config = dict(
    n_head=20,
    head_dim=32,
    vocab_size=12037,
    qk_norm=False,
    attn_scale=0.177,
    optimizer='muon',
    weight_decay=0.069,
    seq_len=1024,
    train_tokens=920300000,
)
MLP neurons of a small language model. Each row is named by its layer, matrix (up: input weights) and neuron, and shows model dimensions 144-239. Each number is 50 + 15 x the weight over its row's rms, rounded and kept within 0 to 99.
After each neuron's rows, "fires after" lists the tokens most often just before its 100 highest values on Wikipedia text that the model never trained on.

L4.up1234:40 50 56 22 61 43 46 48 36 44 82 43 49 37 41 31 45 47 42 24 83 60 42 42 46 47 70 53 54 42 44 64 32 43 60 45 58 49 55 59 50 43 42 80 46 40 46 27 56 49 65 31 49 56 30 59 33 61 35 41 92 83 68 45 57 69 70 60 48 55 57 56 35 27 52 52 54 55 27 30 75 66 48 51 53 50 51 41 44 54 48 84 45 50 72 59
fires after: "0", "1", "9", "6", "4", "3"

L4.up1739:67 49 49 46 54 55 40 29 62 40 65 47 49 66 67 77 56 48 73 56 47 35 62 40 47 75 55 28 66 50 44 55 37 78 66 72 49 43 45 49 58 68 40 59 73 77 49 34 78 69 33 57 35 55 41 46 44 39 61 61 28 42 58 28 52 25 45 74 56 65 67 41 62 59 80 30 46 39 53 46 43 45 43 37 51 35 64 48 42 53 56 44 31 68 23 44
fires after: " the", "-", " The", " and"

L4.up3083:41 59 68 48 34 36 42 82 43 27 55 47 75 50 46 67 51 53 39 65 54 39 74 50 30 48 58 64 39 42 44 32 41 17 63 72 41 46 55 64 61 59 60 50 30 26 47 42 64 56 55 52 68 70 58 50 55 53 21 45 50 75 47 35 70 46 30 62 56 54 30 68 58 46 57 27 43 62 17 45 47 58 33 69 46 39 47 31 37 56 54 44 66 60 34 53
fires after: "7", "5", "3", "6", "4", "1"

L4.up804:64 61 44 57 44 34 48 40 46 67 68 38 37 44 61 43 55 22 49 22 60 53 84 48 31 27 42 63 52 18 63 54 51 36 64 49 90 46 47 48 28 43 68 48 61 57 71 42 30 56 51 49 48 33 33 38 59 58 41 57 23 61 53 37 59 52 42 48 60 57 31 71 59 78 67 43 55 35 51 37 67 05 72 71 45 48 51 36 40 58 38 51 52 31 32 70
fires after: "|", " |", " and", " a", " be"

L4.up2027:29 53 63 70 60 47 47 57 24 05 30 36 58 20 47 38 34 47 40 61 32 48 55 57 42 34 50 40 64 51 61 70 42 45 60 15 49 57 25 41 41 45 31 44 68 37 35 35 52 54 57 43 61 26 34 56 62 59 32 73 44 53 67 29 52 29 32 79 37 30 62 52 76 54 49 69 58 41 39 55 51 50 20 65 51 24 55 32 48 82 55 38 74 48 53 29
fires after: "7", "1", " (", "6", "9"

L4.up3504:64 53 51 52 34 45 61 45 65 52 52 31 33 16 59 67 35 44 23 44 72 42 40 28 51 42 41 60 57 51 45 36 58 45 36 58 18 51 63 50 55 65 36 46 62 33 37 36 47 51 73 66 73 34 70 65 25 46 67 64 53 43 64 26 62 44 36 72 15 44 60 71 57 59 75 23 49 49 23 61 54 62 55 67 38 59 48 56 57 64 48 58 63 68 57 31
fires after: " |", ";", "3", "4"

L4.up1596:55 33 68 70 31 39 59 70 52 39 53 35 72 47 81 55 54 71 66 47 51 54 49 57 54 64 44 55 37 67 44 39 38 70 47 52 83 54 16 59 47 28 50 31 44 19 81 64 78 39 45 35 43 57 44 56 60 60 32 72 59 69 46 53 57 54 50 64 27 41 60 26 58 33 51 38 59 64 35 52 44 67 10 59 54 64 56 28 38 54 46 34 60 75 46 51
fires after: ".", " (", " \"", ":"

L4.up977:50 63 35 57 88 64 36 30 49 44 35 49 41 64 19 24 47 64 40 43 66 51 47 77 45 52 46 69 67 74 85 49 72 66 60 38 52 65 49 48 22 64 45 64 39 87 51 57 63 50 70 19 56 57 53 49 39 49 42 40 50 38 44 46 43 73 41 41 60 65 36 81 59 54 52 36 71 34 38 28 40 45 59 28 65 46 63 50 28 64 62 66 73 62 68 27
fires after: " the", " The"

L4.up2068:48 59 78 63 58 66 65 50 82 46 63 24 46 53 72 45 82 64 28 51 40 50 39 73 32 56 54 53 49 47 56 16 64 80 65 63 56 62 59 75 50 40 34 50 43 63 62 42 47 33 45 41 24 50 50 41 53 49 37 46 76 25 38 45 31 56 32 61 35 26 63 68 38 44 52 59 45 68 44 48 48 32 38 44 66 41 54 24 64 37 35 66 49 43 55 45
fires after: "–", ".", ":", ";", " The"

L4.up3663:66 59 49 49 47 34 49 41 54 54 37 63 89 46 61 56 31 78 33 22 57 45 55 72 40 35 68 68 63 50 36 60 53 28 63 42 44 73 51 54 61 23 58 46 57 60 54 56 62 50 67 44 73 66 56 66 24 32 38 49 75 51 46 40 45 70 32 29 76 50 24 41 31 62 65 82 83 56 41 94 61 24 32 61 19 56 39 17 84 73 62 49 52 67 31 36
fires after: "2", " V", "6", "0", "4"

L4.up61:45 28 32 63 32 53 61 63 50 60 58 33 79 45 58 61 54 38 34 21 23 53 41 60 53 31 36 71 33 61 54 42 48 44 51 28 43 77 20 47 50 34 67 38 63 41 47 63 67 38 45 57 41 73 51 47 58 57 28 37 25 37 50 37 55 34 17 45 36 33 55 45 34 34 56 46 47 63 44 35 74 64 15 57 61 80 38 54 43 55 65 67 50 66 56 46
fires after: ".", " As", " that", ","

L4.up2167:59 60 65 22 62 53 25 63 74 21 32 46 57 51 57 52 51 79 47 61 47 25 55 51 78 65 21 45 38 60 40 40 42 69 43 67 36 70 92 38 52 34 34 44 70 27 41 51 27 72 65 79 35 61 57 40 41 32 52 74 63 69 45 36 55 67 48 71 64 51 32 36 46 54 48 36 45 58 25 45 49 70 44 49 32 56 67 46 55 46 34 38 37 35 55 41
fires after: " ", " |", ";", "1"

L4.up3206:62 47 52 31 29 57 16 67 42 81 49 33 69 55 64 46 43 66 39 66 32 21 31 75 27 58 54 56 67 37 62 55 83 26 77 81 28 65 53 49 56 44 72 12 59 46 62 45 33 43 48 22 44 33 58 70 54 80 57 60 47 37 60 29 48 62 49 79 33 33 37 34 53 76 72 51 47 37 85 45 57 88 49 65 30 49 50 45 57 54 69 55 49 44 08 52
fires after: " ", "-", " (", " \"", "Men"

L4.up1133:58 44 36 65 51 59 54 46 76 63 45 64 47 51 24 50 33 50 45 50 51 42 52 44 77 67 51 55 67 37 56 32 50 45 44 45 55 54 33 50 34 71 47 65 59 66 36 47 32 86 76 66 81 75 37 70 41 36 67 71 47 41 62 34 68 43 24 49 75 64 30 49 42 61 70 52 65 52 59 63 59 49 67 64 64 26 59 40 48 47 19 39 75 43 52 45
fires after: ",", " B", "j", "),"

L4.up1942:44 59 51 77 46 28 38 57 62 19 67 61 56 45 57 47 52 53 43 81 49 67 63 57 25 73 71 34 60 70 72 46 34 10 62 58 56 63 86 30 43 40 52 50 44 69 57 43 37 67 50 67 46 32 57 65 56 41 44 66 46 46 52 52 43 31 63 56 28 42 36 78 38 30 45 49 70 38 42 47 39 42 54 61 42 63 70 68 18 63 50 32 56 43 46 30
fires after: " the", "'s"

L4.up3689:58 57 43 47 27 52 48 31 67 03 36 51 53 46 49 65 34 51 66 61 38 43 68 50 41 50 55 17 71 61 58 66 51 55 59 50 51 84 58 36 36 53 36 55 66 45 51 29 55 47 65 66 46 58 43 63 58 76 54 62 29 34 50 40 31 64 45 77 39 34 69 50 57 32 64 26 61 58 50 43 54 45 27 69 60 38 73 40 55 60 58 64 58 41 28 60
fires after: " the", " The"

L4.up1178:55 49 64 59 36 65 59 34 46 63 63 62 73 59 43 54 46 46 41 50 34 47 43 46 58 66 60 75 42 37 59 48 20 59 67 50 45 72 38 74 34 55 60 45 60 57 59 59 42 61 39 50 76 60 34 38 65 43 52 15 54 38 43 03 48 26 51 48 63 45 41 40 62 57 47 41 64 28 87 50 48 74 50 54 44 54 19 57 64 61 40 41 41 69 55 68
fires after: " in", "9", " New", ",", "1", "7"

L4.up1300:42 34 65 46 19 33 70 54 56 54 73 44 63 54 66 44 51 53 57 30 39 30 28 51 55 58 67 69 59 65 42 73 51 55 59 50 62 53 56 26 48 53 64 30 74 50 84 65 39 61 50 54 64 52 71 54 76 67 49 46 71 58 66 32 66 42 55 74 46 38 43 41 41 44 49 49 50 74 45 45 53 64 42 22 34 57 38 38 44 65 75 58 70 52 46 39
fires after: " \"", " (", "===", "\n", " '", "–"

L4.up1127:29 41 64 46 42 39 65 34 34 70 32 51 42 64 39 60 37 46 38 25 68 61 58 52 54 46 36 76 64 31 21 52 53 46 38 37 00 34 43 79 45 50 43 26 59 31 29 38 53 61 49 82 44 42 49 58 53 57 56 57 60 39 50 42 57 58 71 56 59 61 36 23 28 60 39 69 79 35 69 67 49 64 38 46 52 45 28 37 57 39 44 41 36 60 40 52
fires after: ",", " ", "1", " in"

L4.up703:44 46 38 75 30 28 31 60 74 39 49 39 40 50 45 43 22 66 37 63 49 30 25 51 51 54 59 83 52 43 54 52 72 59 37 51 41 77 36 48 51 47 61 46 35 30 32 31 67 50 43 55 53 33 56 64 60 77 79 42 63 20 46 65 66 50 35 47 43 78 36 60 21 45 69 64 50 61 33 64 42 41 59 31 43 72 61 40 64 49 46 42 58 61 41 28
fires after: ",", " as", " and", " As", "'\n", "2"

L4.up555:86 55 18 80 32 54 42 55 58 48 34 37 37 74 46 47 29 56 62 48 44 31 30 64 66 52 57 65 19 44 60 53 51 65 28 75 48 75 25 41 49 49 59 39 58 56 59 62 40 35 57 80 75 48 49 44 40 77 40 33 54 55 68 38 73 36 20 21 47 44 46 40 47 54 51 45 47 52 50 89 55 74 30 60 64 53 34 26 89 70 25 44 63 52 65 35
fires after: ".", ",", ".\n\n"

L4.up18:14 72 58 38 40 28 75 54 47 32 41 63 67 38 46 54 36 39 70 50 59 54 54 73 29 42 64 47 39 54 44 76 35 58 47 42 57 42 46 79 69 59 30 43 53 51 52 83 78 61 48 57 62 75 34 56 49 35 31 51 63 68 34 46 29 41 52 60 56 48 56 73 44 35 18 37 42 04 58 43 58 62 74 65 65 62 46 62 25 58 46 52 47 75 67 38
fires after: "0", "4", "1", "5", "8"

L4.up2211:66 62 65 63 56 44 49 54 70 56 51 29 46 28 46 36 80 58 51 65 60 50 70 63 43 52 34 39 45 55 69 56 36 68 40 37 67 41 56 56 56 28 33 61 14 15 58 37 38 62 47 43 51 61 55 46 63 36 87 56 54 69 65 29 60 53 32 75 86 57 55 54 88 72 60 69 47 52 24 74 55 33 60 30 62 28 49 36 50 55 39 36 65 33 62 34
fires after: " and", ",", ".", ";", " but"

L4.up3603:45 29 24 63 79 41 04 45 22 37 49 57 26 81 53 40 60 50 38 62 68 21 59 48 52 41 40 68 41 56 78 57 71 31 46 58 74 74 75 56 19 46 32 25 37 23 62 46 50 41 54 49 20 15 32 48 33 35 51 63 48 29 51 43 67 75 37 40 66 35 46 59 12 64 33 30 49 50 31 22 75 44 28 62 34 41 19 44 45 29 67 43 54 61 51 41
fires after: " |"

L4.up3095:58 41 66 80 49 39 48 46 45 46 72 46 34 62 45 50 33 17 56 32 26 75 43 43 77 56 48 51 65 30 41 65 63 73 59 58 36 52 24 63 52 93 68 38 29 40 56 63 52 63 51 53 53 21 58 58 57 45 56 60 35 69 54 41 63 47 67 68 51 66 32 42 47 51 62 47 51 32 58 75 71 39 41 65 42 34 59 57 54 44 31 36 66 61 44 47
fires after: " was", ",", " in", " is", " |"

L4.up367:53 42 30 55 62 44 41 52 44 40 69 66 40 60 56 49 61 63 36 44 38 53 64 78 54 40 36 44 52 22 74 69 43 61 52 72 47 36 62 35 31 62 33 25 32 99 65 58 40 49 53 51 48 22 45 60 61 42 54 58 32 53 35 54 55 55 59 56 43 33 44 52 60 38 81 39 36 61 36 55 42 29 38 55 62 40 40 60 55 64 47 53 42 53 49 47
fires after: " ", "–", " |"

L4.up319:55 27 51 61 48 37 90 70 74 53 51 30 36 59 66 39 66 36 53 39 16 74 45 23 76 49 56 63 82 68 43 30 49 48 40 49 34 40 41 46 59 44 43 45 59 38 62 55 57 50 57 45 69 73 68 40 67 50 40 55 71 63 53 64 43 32 21 70 49 62 48 57 69 73 55 61 42 63 40 49 68 76 70 29 36 24 64 42 70 52 64 38 68 65 67 51
fires after: ",", " and", " \"", " was", " ("

L4.up863:56 46 65 19 68 49 34 54 38 42 38 78 62 66 45 27 41 51 61 50 71 54 46 56 64 91 21 37 45 71 77 40 45 47 45 19 73 30 54 36 42 33 54 39 46 48 70 56 57 69 41 72 59 23 43 63 47 72 54 45 22 45 53 54 52 58 57 33 72 67 49 56 45 55 48 36 62 13 25 50 60 25 59 25 52 44 48 45 65 72 54 48 76 60 90 59
fires after: " the", " The", " a", "1"